config = dict(
    d_model=384,
    d_mlp=1024,
    positions='rope',
    rope_base=8240.0,
    lr_mult_o=4.0,
    batch_tokens=[32768, 65536, 98304],
    seq_len=768,
)
MLP neurons of a small language model. Each row is named by its layer, matrix (gate and up: input weights; down: output weights) and neuron, and shows model dimensions 128-319. Each number is 500 + 40 x the weight over its row's rms, rounded and kept within 0 to 999. Numbers have three digits each. A neuron's up and down rows have the sign that makes its largest values positive.
After each neuron's rows, "fires before" lists the tokens most often just after its 100 highest values on Wikipedia text that the model never trained on.

L7.gate708:428506514432571485502495502499420536511470481504525530528360521506489509548534466556441525513507479507494422449519529494425597493500393546467496511593485490533511532459509510495478524548429465486497497564464544498464386517480516431507444572444506502566471522495508458486555541528510509471557414502512547535504459479481547567502523545510452542521481494586476476435465499533438540504539534420461428484495495515550543464434518524480540502490451533476500549530471498430501514416547496479438550535588533448454550502526502524374510488485542476493477474477553555523492524520463452559
L7.up708:502449510515471494491488463539477480531483415493523550498528484470493527495518377525487520524545537502482486410503460502465513495491498487545484437512444433522532420487539521487528486490562500453501508556431514463498530469478518510434554517532471533489469541504450476572470512504527481510428573464511442552494586537522548477487531509466497403556469440528488555450522568521515535536528516510501521544483479469480459458564466485578582493479472504441573487500508489563538495548558510516488557542506533466408546543599503510569449533496489449535464554425517543520537590501542513549
L7.down708:437517475459496502475522578482439496473483465526487433462508505508538531542476536524520540428476497554537513385526484459489464558518493523513403533430488509531440508521510528466547480495479439419446483562543545587402520466492535419504506477553454534580432481490490458509541532510478483477463455481498505522428451471527524491514476484492418542480488585515432569457560497542427517443563417508523484434528528532478498462545492527453580549562530516526458480509485553500523429438492509478428437445505569494463474541580566502450512489480533545513490505441517501539505463522435466503
fires before: "\n", " The", " In", " He", "."

L5.gate163:458518406518492528579507485528509464533539501475481477507541458500519463526461494563379501560517612451468527510530535449548530568497447418563475471477486478452540559480461513556449593516465486523418528456493482469537521521531510507463499480510481604486494510416555579479403520490496494511495540499587460503475485449489518477520527475468538463460521449542455451490549533476472632548435512462504553529534524512525516543502516520546501529528550483461478526462490483489507502506469512542478566517521494535550493488546478504468506549542551553479538520498500480480517457544531477475
L5.up163:505504480511474424562526494523454489562578511514468471504532529425517476520507415502465548540498507611478521452500526567476491536504494513530470541525468520475551531430529541486528543455533540533483518554484507489518482465501456587450377542484560521486488456459564432507537561524469508498463559510517493500505507476566534498520554482493456509538524482538474534547451562492469505553428567478504497498484447580553523476425543514473491471494526442490476524464458414486506440556460520525500451496548470521474476571520514506496510530525572484480508546539464571448489469464554492522
L5.down163:500523562497508477496499494563490572438513537544507496493537487478534496528574475493522569498516464525532461529460466556516528544537558483585498544554534494529440537533467492445567505502453496471500502509496505455461559496442466505496450459538533482485489543482562513507489496540517551468527482464454559506517542443471498522459504555574489494519533422575392479517508487484520524536481595469453514498464514518530549496535466524479496510516503521507498457473509517529536453508507512444548561517454494480505488483426484510455492469399483498562497391483446489477496566496469462462
fires before: "it", "ru", "ant", "and", "op", "all"

L9.gate261:506492434492448559507504513523492526527495469518452497410552522472490554477479527508489503448554502401443543470513477474458491489511424541456513494600487507538506502458507508459521479536469478461525458492480547526449527482497539492484492509518606544533499485527525508443512520595531419525550522586550539571469528500474493442484527450521493486570518495519487537430552523499511534520449531437540478511586493599502512520478422463569513486430565488481449516491524479453548545494482599496483576466587485540426462516497485500479460501522498435514506459536485528521538502531526484451
L9.up261:566479415511475525431522474554505535472549487513564469481518453520452509551523573503474506525503461520546504456513482524489550483497501483496490504507488501509509550487511542438531549418528502415519535526465555452425507516492481528562539475531518511532573501527509485440594482451509480421525487535471481496505510463509510441563500526534461494447512461478460540477533498399446485433477471505510485479526507491569454504465469449505440463514489493449526577531522479501538563440550455479430537468507550525486454550473453537462497514563456479518555562423537475464491567475554482535
L9.down261:505542495501486545517507417524480490464508459543557470547476555513496488582556535500516434472485451432456485492508518442503559451445510410534503495430499454481449522463454563522486462469531537509485470487473495523587524453462423475472554583477492449517539548531529538457484516482462488481458538521483527563464496549521466582557469482483499527499441496402486474485414525486570519545492480469553452500465532501461457504473501419556501418480507509559523448525499455426489518515494480445520526467453523472533504434562481503454530551570521595525501460555505485502463442531445509526
fires before: "ic", "y", "c", " of", "ing"

L7.gate2:486476521474502462487528513473551490473512486552556491431473516511425487577434436552481542550491526526516521452490467459428528512548505516484463546629496482523535477494468516526533481527573481528553489461528554504550452481502524449495510458489481522495427606535471468537486508491518525518530515555518581566474480495478508510513561523473481463547551509518499470480485502482430542457511479563458461534481545474493507473474543466493562434529457496491483486585480532568506457504522436542493512479500503436463534550506521550471455466447528539439481477478497422476473489496486534547
L7.up2:515469522516442531541554523446509540479456460522571555485503509412576482475446455473483584476529569491541431436456504516444520425485478539516559461467506536445545474495514450527541510545515514444487484475475543525499474434442502488475600573480430516527443489505476481474487535515572538545460464462546583504472512473464469570525489508531445491523524464482491523476463438559525504544585556509502475545403505514536530476512499487561488454544480538484564495591500602470485570500509540525500492470517436510477523517466639473472469487518475477531435459486540493448429490489542455521
L7.down2:442511506470500592492467491506513514555441490506456537538472527496537559580478498567536491575429501517545460458558560512535489469581461477565528518459463498514455479468511504543477455465570520545518528441475489461474509522452544490486530613542508501531539533531557481521516491437513574467489539493511509489460535541504484539489474499523431450471532509497464536556517529503547518496614469439514481479452527571540538520490541480491518484538500502508491417467531548433525575455465523544419604538482503501479456488530533536444486451523497558467521509465503543422481531529533552498
fires before: "\n", " The", ",", "M", " It"

L2.gate55:531609536516437523474538511591470507533562511551481491548438478453508412456552512528470513567503510539529516487528540500533469542551461509496460526562441489544548436513509509540515498541515496484567427455483441455432527501504549505498516513525447506455490418483490554561430445462502498533427481494481438436478503548475405602502442459404500496539493568549632506467457467547528497541453524493475538471470531502492514494461539530529518481495492548448496474489463494491432455585469553497552516557487515488476511494495489539550524509548518509478499515519485520521615456458500439544
L2.up55:544548548526420528483584513570481478551530487516497505541434469482536470464570462510469474490519550526564551519534532506516512556555446541505495448549482499525586467511489478560547504534465496479525438477505462442477444508489549519503501563530489551427543419477504439588475440501498485504444498483517476452506482601500412575475451472500486524518494581549579505485452529486422488535413554487522519409570533484546477439462560504495517478493439571479511505488495487535454518532563571518560516505496520480486512512452468534504567512569514569450494510552530561512582482478502493501
L2.down55:500555489546479475527493556569458468521541526557529488505423492486538527431477548523523478519483530513537551464491446532449520459586465427582483400528485468516549458479516488507541497505478482467490492509489458477501449378434540541538517535567507557402514474506440474557521455563478522461430481464499538436534471582449429531476459460540489469452413545486534523556527503457452454512435463514533509454560582451556511485534578464522410568476438541465497538482506465505463487473523586477526497488557480468470551513432443495542487524482487565517476530520552563548493489486521499495
fires before: "s", "ning", "ed", "n", "ia", "t"

L4.gate752:434469482453498490531508470504518541531483448489496429439442520507512524517493524464416546431539532493417495482493488515538499511479558542489480513499477540493477474469440512515522467462481440527477474446529450468460479509531545439469482548489462550503545507556408568494508515618559564573505546488451483464432513477618519489544522497517527483557492539514525475490490499548477474483520467473524456459394498470483564466521507541586536583523443523530532602548420493450482541504468509488486413513514501504463524534564491549467521497525442557551486430455479439497422569502480423436
L4.up752:465479530507471500467507527485485500491442396374497532420441483484517472577513463508476560453525530500513422502464508498442469480506490570511485525496522576545519527464434461474508519516508479538534514450517449508481521525516504444473492453598505468479545460514469543458505463544436488468523496544500548464485475459521542490566487532503481446517493508520486467517458511506486555484482536487548466529422538458500516471569504460519522487483479436471487519517429524517521496501515477485476460466497451467489542513522514495476456517529526575551529549489474425555429548488455543491
L4.down752:480553518470489512534465457474502450475490478542473550537464583536513515571582448504410482449540523525559540494500471495478521509510559562492601485458535597500503520490505500531521546468490536521513518442500477486505484458400494534551508420552594496524492482523464531523516455524489571534486504468499455615484461512469471520548493521502500436519453545560594496490448505516526425510534459507541528509383501387491508519526548518524540462458517539506484585529491524466521458510463485504460499555507463442512529504520506513503487475548541478485503549494449470432487490479482482473
fires before: "-", "\n"

L4.gate340:491547495481465528493482569563472437487572527509388537492509509448516530603475477473383529496524562490513543495593518456548492518451498518524565468566497538526487404491444528488564512470529480546536487507479544451467491528559536530555522520495500556534478482486519423501489447478534501435542547591519512488443541509430558482551500554528455446476497524457452526473501473460506509541459505540475527460575444582464448557504449499471517516427503516468501483470488549464438488494531417465488488541543499498481462521475498525509520491569521466539474464513557486561478482564461534458
L4.up340:468480487507561477478475518497517497434544455528548449485474507549486483455402508541450548413498521444575473507388398486497526437533524501499429476533486520514460405470450606455531505472547508483419525557484516443558485464535464516433576522486493551453525500470549473478536544486510470554558542506471451494451520577501467507493496468496453516581464515516466508403509499519512509473486513495505506498507528542541451475512485505493474442600479553549502395481501538485487493495495544518525446533451529556502448555516520482544527477487477529519434524512513490456452520577480433498
L4.down340:523473532495502498423473531446467501620491535512485461418468500468528552421557628466517527493469534492386541449456503449462552482427493477496475505458478543505432526502499576461525463441571484472511552472491509448506462511445563496521559523420537531495440524476470510520536507522498480511468509479516434475520398500490526498533563483525469564470573459509503482532566474512562523630479411512543575532466584500499533485506544479539528491518520503506505559464475490407521536540485590494510541476484481541504483456530557500503557562482466457459526523451466524450460540488436553504
fires before: " |", "%", "ct", "ment", " (", "im"

L9.gate298:571532495504472557556562481524462505465454521553516473571471504482469462543485478455538520563524550434487565455452556464479509463457488501568482455472501445525452436526454394444441461422483562499525474545551529531471507518533529479525430494536493551585508532510498499523510461493519533503413398546465522561547524496491450504589587556454496488535510487481513555505458490449485476492526477460494506489493497475486452486541524543530471548489516484511491636516540467527508449465502497516511462528479477526431480477535531496464466514443454512508529596562485518525498522487553453414
L9.up298:531512503503506546508488501567523477551479459406504477466428551462519491528478471530457534513550508427489509539507454522509454499550562523463463445506469509460493546493497417530542520628484531454464473471521532486484463498496517412483480501485541493477435436501464421493485530445476549541524492492532522471505505552501562517480487548469519516507491604496444563456486461518579498489457487492476539491461464542472519521530524467490474434576502546519399490516455488528461513560502544453505540526525496495465479511473554523473532514463523495514525520506556496515447471559560537532
L9.down298:479587443524538477527495459500470500524561505542489530463548499482481515500520535543480505508536506417523466477457514496548496510535513426487511403544557397453386545544472440429549510511461482569551472506544497543499607518438495439492506505519527491563433497498534485491531524546574554530490486479505506461458473551463459552500469522450472485526563480480502503548388530500555559510488499494534535474433467517487512432468524484534514514599451508511518396490498480504412533465501496410499469485621488497508478487496528476455433505446448462425443535473476448579503492515505436491
fires before: "s", "k", "tion", "in", "ter", "se"

L9.gate651:447492541521495583506466519591489448476499510588510493551509503572484532531485483510458544538512474500482526480502510462509504449502551471548497478461517501437552467483475457479533471489528529528566466519491447415504483508436427540488444533448425487555478483530547420492501510539495501463495492478528469485467498454473430526524469453457483500486466536551496559521525533481582572453502448538502572491472448529559469592470484462477538597433542462597518491559568510473488523478496524469439462518428494464559461515479486466508545548488438470523532528461514476546586444465522423521
L9.up651:509470428414482524528521484480557537460574480504522468496476488456476525465456506467459517564530595555480500503497549534587506485464521546486485476500387487414488441494502521403470480473532513488482503534531422514512490513533494483509453530583495453467569515502531489491432536464534507546505508453548521459485508530548526563515527462482574542545469544571473449519641470483477537474591586509478550452580455559472511515482450480530449484416530500486463498488491554501518474537540548538533599529570527501514540501520475447489481524484512466466518580489525488463579465437461519460
L9.down651:494559419490458468511460406444507517484521429513504591528474554476449519483430492543432428472530490548461499516480534504570520474449502483460519463436497462541533487477500512569464549554521523549546473446513551463479547466493561525547432458469486572540563501526503490474510509483485569468516433509509470540490467520473490477478450522525488577515583465505531494545488478476456467553490490485458518502454461528578542507526533540502506479484570556520571531487528545517539509513562493510501502548452505518533543522549499541496464437420554596456473504471499406489527544531527530493
fires before: " (", ")", ".", "ed"

L2.gate595:534469477568567528541490454499495502530509526554483506548529454485567505448506450508505520481530485505508514500476462517508523483533513491574506510590465474547507541472542524540406518418502462572498525472535516514564552546474520526495549465541436511563491452535492492562522562485502432468434548443511541550514508519493581441385505481565486527366541437502497558525499500523531521441488476455409527551532496463527395493405521564490549490498475518433479538498491578477533495545518490563554591438550530512497505481495490476486458506497559462467563483482503457496468517517467501471
L2.up595:520503460499475538478504505504493502482495598559458501547521524543513489490534558530556460504437497454471518471449420520563440504537581502539520513496432504569492531516454548520400567490549483547569460495501486520513527532500439541481617457550501462515570467503495540551502516487470477519420536507558515547477614507495582485494475421541554570459567488508477490514480519592535526468544523404536530544515476479538406509476513576477528503509528521489483587513517475439489499537505507572535559427477482512534494458436481437512450582563497474465521486551462517498493444499447445418
L2.down595:467514432569531500503584501468470504530551481573595494547559509473590482425583456499489518435413440573454528451464464500529508493483515486521480491504476472511486508522485484553317469512540501521448493473527554514483571498513546550512575458556467425511482559486484531594578488477485481427468529470537532571568559540519510448426518442522521495504508560466517536484485484545518475458437545425548543474521490489476485464487485530465551524467554519519532636435535553476492471455480500590561555451447481574445531459443502468420528525508505514492492518551493524461500450550550495472
fires before: "n", "in", "d", "age", "de", "\""

L2.gate59:543401516489481505500513544499534535486517552466486549525511504480521390567491556426518475485477533430535481427488548419538492558532507502415513483472483441514486548557494482510479511450522530509517543474478453442555481519488477482464489492536528595545515473512551509559504539498503500547523470460489527472534488537512389473547456478465479457479518536505516464552524520514458501492532507436511484539457474537535562477458504502561512504442533523499582550512508511433480493538511538504518471490524506471566521536483453535521462521483481503454465544501548447460459422528462480456
L2.up59:453504470467497456486501486509557531539476491471512522577560486465483487541443535490488468437464487495518448475518533491527501538464480500463430512423495529483527528580501528450483505453474554490546483513473396444582487568555589504486435544456565487535510497469544531577415510522559542510447430478480539514563477526520419554477497523551473493480551573524529434551530558531477437545534544400443477580492512527410512453476494499531530479482504551473512495463516509463506521560488473495571502513552504506525490574542481524478523473488492511416483560514491453490363515497417455461
L2.down59:444514519517492495517465547603509521495530516444571499538478494441501603525517482488482462447442499455488467487480453522565450526571476468488474438401445514437464550511485454531501585505511531476484521547467511474503495559501588518460514461467514524533526466570564524470563500554534446469534455498528504425518484513495485537497500526515506510493485535420541545569521441496537510528468503407612504513492500533497484539419476491547488488424496499457561538458460510437466524487496528504447488482530481482549543486517492611490512508514420513475495491454564501495461443516486443514
fires before: "ed", "ion", "ing", "t"

L2.gate74:379514473534524533537552474509522474556485529542395514499505507527438533511460579569520518472479501492507463553490502516524543460509516496517604491565506510454534451573501505494482499455453580572521548495472465468512484554414533513471536520474514518541520467467542463437460482469384463529511469553531520528475434464464506483502507512531514547576485487501537514487491543544448468566465497543496503505437510499508514586449498566539547502502470476490443499411512492486478501529441556482520442600355450518471431450528493514471489482479457501527498461480535494482545426463502491502
L2.up74:467492514497495463468526442441452526519474456455572519546534498558480515540501458498465492554516519424487425533371453528436430511492466524497434475487495406518491450536479503460487449461448537454518487550470457424468509480466499439539545466437469545521521534438474487493497526491540431517477499554587565520529470502511535490503434547539448554539524493534521432496555525538487546447520501516539529471564438504507482559471501466440482485443509462515502452500532494519561488481500501417429472547480560536530504558476556456498579555483493424472536459524547477422564559535445563459
L2.down74:465529554537449488439467546495516454501473497478507512526487466519414522503526523534520481538479500537457482456412472574396527465416510529485490475479486511513507422481483489446440473528524479459492520470479482427580479486594448498482548537447496537555535447546509433520538478511550502490458515552538488504504447400526559469464484510595465548472543510461582487541506490483493516549548480455508525443560438488495540556434499483422547505468427430523528527442430528485555555517463455473448539432488518494505499511557568492527525475546488426452494511490434464527457537441453521484
fires before: " |", ".", ")", ";", "th", "2"

L6.gate234:470510539470533515518518543545506471439525470550439531450456542536504544523528530504501559504450519510598537460511481499485483491497515496478405483566494466468501464501452441486510406502481442483479538517532496505486485477550513557413500412596486501508507476510494477521485525488488565542509443473508563543446529447471457464509468530501489446513506500497474473486447513460518526463513531579484487532461487564485526491485524482527480460528445560442497446555564583477509553510518504515468419482590457455522482591508441555493493464519521532547445467465474549534496516463487495453
L6.up234:509505541519435501473499442591451515511518554539492555493475394529462501510574482486518526543577527424557545489564484460498486501422530532515533497503457537464492494491492470483546525492467485429470493547461489492525477473465581525449529571516597581502454557501510477572508507546524505555535472498546500456471488559485527462505563579539444423521488528512521524541512584470523505526538459486483576610496517493519533438535424500480538501472435547455503501562488493570520539515558513497541555522506469454570471625575499540494525464521438482623494528466504559421394590462510528519
L6.down234:496502456451478522412528508456540442491468469561477551509519549518527555502469464470530506563496526480523481386529469496487556481571532522435540498472542499532509534541460483553481431505534495539478536469506485469524468489519457572492510428488503480546464491481548513547487556595476472540569510493466537568504481514482510527510523504613475458468448501537426509544558521554507484532573495423509468481459557505547542475504459552544587490503500544573583476484523527448516449525502515522503485521463461531490494459466522520525461401462465602441517468580460510480528518490561475536
fires before: "\n", " The", " It", " He"

L7.gate845:524497478448523515521469457498447513474501505514506507487503566580563561540466559491505457448457529483586419449461487478456556471412435535489523536513506500553536469473547517505616491536497490480437448447446555502480453511502473553471599535481561521502441491484530535477495469500461537527482476476464547544458441567536473446461499559437426512475466514501435531524487462517451470454489440515518469528475527457543543478490577504509544456538500499518494512514445500463496455586500537462440512500499507499459533646578540538490423510483472505506492446533558527490452541506442459466
L7.up845:459534452475454547507501487543507509465490497548450516484510535497488480520509533493500475531477554522535465508519465506448436464473411595526486510472506550543470464446486519518489553549533492539516453516520462543498545488512585530463450501541527504477437486528513541495605507561436516448494431480511529538484496502553484566467444494444456502509459460546498499532449507509452534455572523530544495476543585452474490475497577524513460488480475540488576508540468471478482495575484473442499501553511531532493514504567471530447391546526515478504478475423507515450468448456552377529
L7.down845:521514465473506569486456545497508492507519501481494467518524517462408519537464500494480511474515426551540480471499507524460517450509457499533512548516464492528432469490556502556480495445570512516525424553524509526434449473523514536472516481469480528491497496455561489422513509487560554560513464534490423512588510504470512547441504472511412523538466497520466571535500495538476450548519462526494531534507530484471536487449446492562550418498481487501546524471501512510571436441521514557488492514510431515417466541470514550513439440535470524431605483494429567515508509475508553450
fires before: "\n", " The", " He", " In"

L9.gate515:513478513390447522497481500509452531517508504548475568534538489543550473436532500473512464565540462462429494483550492448547434514482433440439452462571554481501504472481474406485534520498489444421541468511410451479463509482490473393476555509541524539513441477540478499489533505513521484450504483468479483507525427492507473452513501535578486477546509525526530501522498540537526516508491535494486491464489407451552528477530482494526564491539504530515478545477585513477525529555491490509463535539483560557438538484540493510583515478484558443473502535515464551446534457486497481530
L9.up515:473530530445480531458482464470540516518555577484474526441493564510510529515479521478534558466527568507470469484535519514571415469435580501513449510532502463535471472515478414529538437582560552460607460506448536487476543548557484434505497518365473538481602526552479482426491499546504475472512515613497545530497512488530578493549494484532554534540514456461423500513414440517505491496484501495459448475530477420488513464507496525486454416500483498524466489447510452461528571525563504551419486459452527479493506497486513511528477537513463501406502503511526517537581410603502538507
L9.down515:511446487471514463499445474469515465506486522515543537484500535575504447472506427462484543491527463405473508467486465506512504512501474473568507525541526490495570477545426530485503491483514461482539546518479525488550498455521440533484486412491484532480482527525491501434511468502526477433537509453373459444530555457473541477511438470517522551426468488486464448535446507463592488447493515505574468521454497456546459604483430532575524490477503509535426503454494459452545527591475468489520548565578542531464482547502508476499561469527542517485516453473530477490536448524468443529
fires before: "y", "s", "c", "e", "ies"

L2.gate429:510478507428443483479528511521477533466553559505517523533538495484519552467549447531442482506560501534412580483397472452556512507545488466485547519581444487501508558488551505499508539501533502532463545506516518508528483550444545445544482421507548524517469515461517455545476506534516545449474420469474477414463571516481421503526559483439545534540471591501480484525473455548444535524452473444560522535453512502487566404549509588498517522483502489544484426518491444530462458432492555502463542536565427484496505605506530542511518466467519474519451448454519484446471490521499464516
L2.up429:468513466535575503428486524483449459497567522538554438431501477492537489566496465452465528538461544504464514528512509506485536441562475485485504506521493480509468539415522426586517507488549580505568504431475586489511490451481476463527489508545561469561503470483437557566491452534502541539483487525489493535409431575461443505539526478483497475506541511537502520481460485440473483534466574529493473517488498485496521535537520465497565499482528492470421540516467508523463483412478475486526489455502483453520501495500480440466513542474550519614509505533484493538490542471423476505
L2.down429:541466475507550469407523508504487495479467590510511442483493465401568488559484561548510456541545515478486501542571554543519544435501484513501502507536559440498507552437568492521466525348569519492547477439492591485505502452512516507502554455543600508556545498481492482530547426447481490520504435434502495495415477517537450483500495483509479451484536503514473480542516612468431493519480592479487523529473473440497491515523590483541507547473510501556484500546474482561449497533481500492499471430515547503513460550496507503464600566503576474622563513571514512442468524449482497498
fires before: "|", "\n"

L2.gate874:503495489468503490394484475451437487494484473535466484465490433441509489516546509548496465525448450441438438484574505473554516424544537486478436491427484511451547486486462479469486531527551532496509569475484508477481435467548489533468532488487440485575501457450466501549433489458513565472517518467454552439467565544419504537526558515551519506537533569471499531488449535421554500470472489562493535591451416459486519489499525552500479485445487560508477541445560488561498475480466544500520478514519473508463474510541457442472458518457519530512407537626510424487533497468460504498
L2.up874:515468468498446468479548570521514520448552466520462493525440486502601421480536509509502484506448449453498469465476471474435529515527553483510480484479509498502511431470500373456469534542564562516466484440486471472497478392541536520530500475428430598538567450485464463537476501407533555548494468470513505498498504540452477477508550478549544529567516471446471529494526550514542475514501499558514519570498476457477499494465527543515505494451512510548554587446565486518456483449512544495570441582552504417465493494494459542451408510529460467514455554540482509422533447519503482473
L2.down874:480542543491435505498513494480558495446545501462466526511519545532561503458503540484526487546496474452539440560507454510459574490525511462503514509509507489562460459454469479489497496508531524564475518500478525503491473429551573483503496486441438578478512472502515442567527479433537545564504433413497474433561436525493466454489541429473518531506559520501472532502568557519549490471503451568530533552480483432481482445495506510492486452525574502550512560470534511572429497505483551454549504630509520410482506481421438519457486538486408392550467520512528501403487497555511463483
fires before: "ed", "t", "tion", "ted", "er", "es"

L4.gate139:481536435519495485488454453540552509559545517520512522494513476502529453555473509446568472492582560503527502523528488534479494486473480512517480500493366534512467455444418483581483511563512568521494498421500465484399554487471454528509481504538423545518516508496447488526467507480465486529625472555456501536496510492480520549501520515503510493517435520514489445539513486502508494459484479534451558524535459480499452540546508493490472569498455539580488463494465445484447461517564539529511482454500507509525444470506537435453470431448499510590534471540510525464469501513546512514
L4.up139:506584433511559385503441456568438586497526518483453525588533530418502474505404518527484509493533536501493460509508517525468459442514465456544445436490477460452508434477401599566463602542485481553432531420537423487501501571594473562572509447487498504513505472513538502558495510475493421484545464531445493427518616493478455499597489497487535513513497556481459476479494517421491552455467469457443536498454484431534516483573460524498415503506431496501505556477506480514473503513525475536510520473570530478485492471447508398495465480447560442584512497516513518449481496513555544455
L4.down139:470487514499521460525420446475529550468432514492430504462544478502523434538503593522502543499558533460457490399450471550541460522457569527472506466498474528459469480455501561511465481481505565490532545550510525505487469490492582443441468558519459495492517549489500520495502526475492491515493490481481420491490476463522478567550488510521492568511481493461527464495556509476446524549561370455495529489494495496486465521581501580520527485503434446508528457535489545487448442466474506608526542502536543536514489505501596493460514407513517456553557528541489544482442478541507555421
fires before: "th", "re", " 2", " 1", "d"

L7.gate245:555527529448439531593529471473526476479583493547537519446513533507574465569444495464526454514482499528449562547490495484588556473571445481522587434536531542551509463506484463508512518487490518476481462500469560470507465510494495456425516469493504475455420483521511534555433488544471527553470479454530565535468570471533532443439479510513510423474516495473443406558513517466498595499513479449482501495480513463464480418467481535433499484498573566417491486522568555565495547505523534510498546510530515493469455549510505572466571523422476445447476510468502499494513489422537451540
L7.up245:493485522566445540569613489518482514427554472485507481597464468561496490487493463427513498482507493529568596480465486478482514514549484495520511466461502427474459480387560465470435477425532460410506538524598536460497503492553540532486473519484514471513448524453534461504495423524472489560547571512466535503457504479501493460497612453534548490548545557442468475515460411505516505474473489458542506520430599436489454493515528526489472443491524462472549576471477493494545550516531542475490510524561484530551509564524525462476556534476489513496469532509476477456500510433456489497
L7.down245:522456551478440522490485530588504486481452512517495466534481517493513510501541453478480491475549430508455473461576486563490561528489459496531516443476492467541503477526538482445547521463463556498480544600458481411462554466427492522504481498509521426567453471446490451513504570576524489504527459466596458495493533525484505479485484535558580444523503474546530578448570433448468457440450560517510515551517482508495517470468446535467493503544492527543521422566463524514517540542567489498490477464545548529499584498506428550477492448501549455544528479461513516546536487580547443560
fires before: "it", "ru", "ant", "all"

L7.gate35:515409504492486524462501377551470542492491494456555532509481528473504536568494505437480531510544538470564510471481476488536559521543528482484469518577444514476480469511491424519463604498482529542399485488499551441526595488517485522471577511484460469499534496543468524499520462530540531510522501491520411466461585463584423573488493518517538518504529500411481550503544548527485494442523534542576482564445496471525551544402477570495482541470523561543570490503528479525478447477532497532528583479515544460503494536467504423568520508481509479512536539485507444497554500475503531541
L7.up35:438545483471511486454534418521486545503504586437587492512562500480513465504535474589506479589472456494531462433437535452519515483517459441472450450466491472490421493507395503536570493443496495548444525466490534457533484495438463582560431498502494529502583543515515551445555570541567528489523515513553510503450482542586482513483507537414561489545497512527546501514529478464557477461546476528455491607465498389493486527462490467542476500417492469501495488482497510510515480495551534583514510540516454501474487468466532475517566533475433482490480547486507536561425503492518481562
L7.down35:450404470564513568546535492483535514530521577437521537512524513527472488519474478504537443476477448473524467476473504454557545518473590485503457534451505429520526458478518565488452484504528619471425496535510447524454497480486440505457556438503433454537503480510413454502513474546499466535492547477441450473471502587590432515465503529505569520471493471441488493487444506505490512561471473509544497523462548484479493557517525530467524546476462438486503505476491442457568478482528470499551623531514580445522539513469543495507564441495499513488437502537404451492537432552455502518
fires before: "d", "der", "s", "ence", "ent"

L9.gate747:573432528429463502517471468585462434450562486483535611525424552534497470509541480487522457517473552517512476455558507484506517454393461511472542487448520452553519431475523536455421506512520569579537556431452559470524464494538496439479439496536516499455523457476541475531542514472470492591538504546451498470468514503462464511568466492524550413462509496421397413510503486488535484519497507497462578453444450521445537480575609482554583560499516466476528479458512499516463472517504465606476543534480513461450474574535466543528501483510471524569535541499389494510518493530472504470
L9.up747:466464496470455459457498503507515458449456509506449507537486536494512435489540494424467413488531523520475524469494475414436456495482575506509532447485578491489542516410509525553525474454528454495514548423541522519479561480490426497548498444452493538500504420499489496519496551446447523584457383479530498445437500560516467531507534499467528528465473481514511481574450458509524484460439510538489548502395492532577516549506488501521503511547453506440467544475395504427485538502480444550511480518451624489485438559503542446520417481540475515483473565496525514529495441442544546498
L9.down747:509532516492483506513418499510501494495440494506476493516509485574472494528540574552513489505546471505481526471520490473441533474446484464475448469529555527527482506437592519430473522558527525571519484472502476417482502490413539521561492540553563481493546508491505463503505469512551586567459477485465579502441494520542585499554496521512524484528521499520464506546445387442496534473462508410460536575445441450527461503414471513440526549442562492511515432511522539531510528605559509521474471462581474480479547557553427530432540499505593533532544501531506519445472508522470472499
fires before: "s", " 2", " An"

L5.gate749:542532556561546455529491492475549474506543605470542510426496513438518465422529437486502576467500529517480527509464575484469575475603476521442509467489514505507473523429490471597464511433517486606547522451519503512461520542468493524498605524493537513524483444462459555485513509514534444527484557499517413546522454470520487519507457472523525482495460504496582468508532476462552520505502484468462535489540487427467491587526508584485444505580506539493507474485457443468465493485482487513515519510536482517515355566526563591427531478489479487554484470547451501534493409514432421467
L5.up749:413556484556494420446554504486519556446529554498523469460487475540456501431538496453528553516511502541530559446457494482478584562531464477503522490451524489466397520488477433583459456461538524542501552521511531429451518522483501492509514525487503503517503472481501480562548498519544499501527523474550467503525551479494529500473468466495517499540503483426602505495533447446537480550556420505552537478548475371503454565530531478501436552598461607552532490527521445448449487511551558473477549521437485511548454479509554506465509551578496520527456498465432466505541483445485437459
L5.down749:394488508493430466463526533470471580447474522528551497535508495529448519563516516486517519613487460534489552408475437533519526505447487539553543548529466408504576536499498470461522546447532560464545569548564451507415467489469539518480476492477467460451526527493479420558605459479489472549500501537547521489509554490570428503545497441510529493545499543459612513418564501515532472448530492438565509497506548433449525557508530491493502512535450499517496517501481492469533556522509537526543518500469493491521582462490505500534506468572518505547555510562403553446463488461535514472
fires before: "ph", "il", "vel", "in", "nd", "d"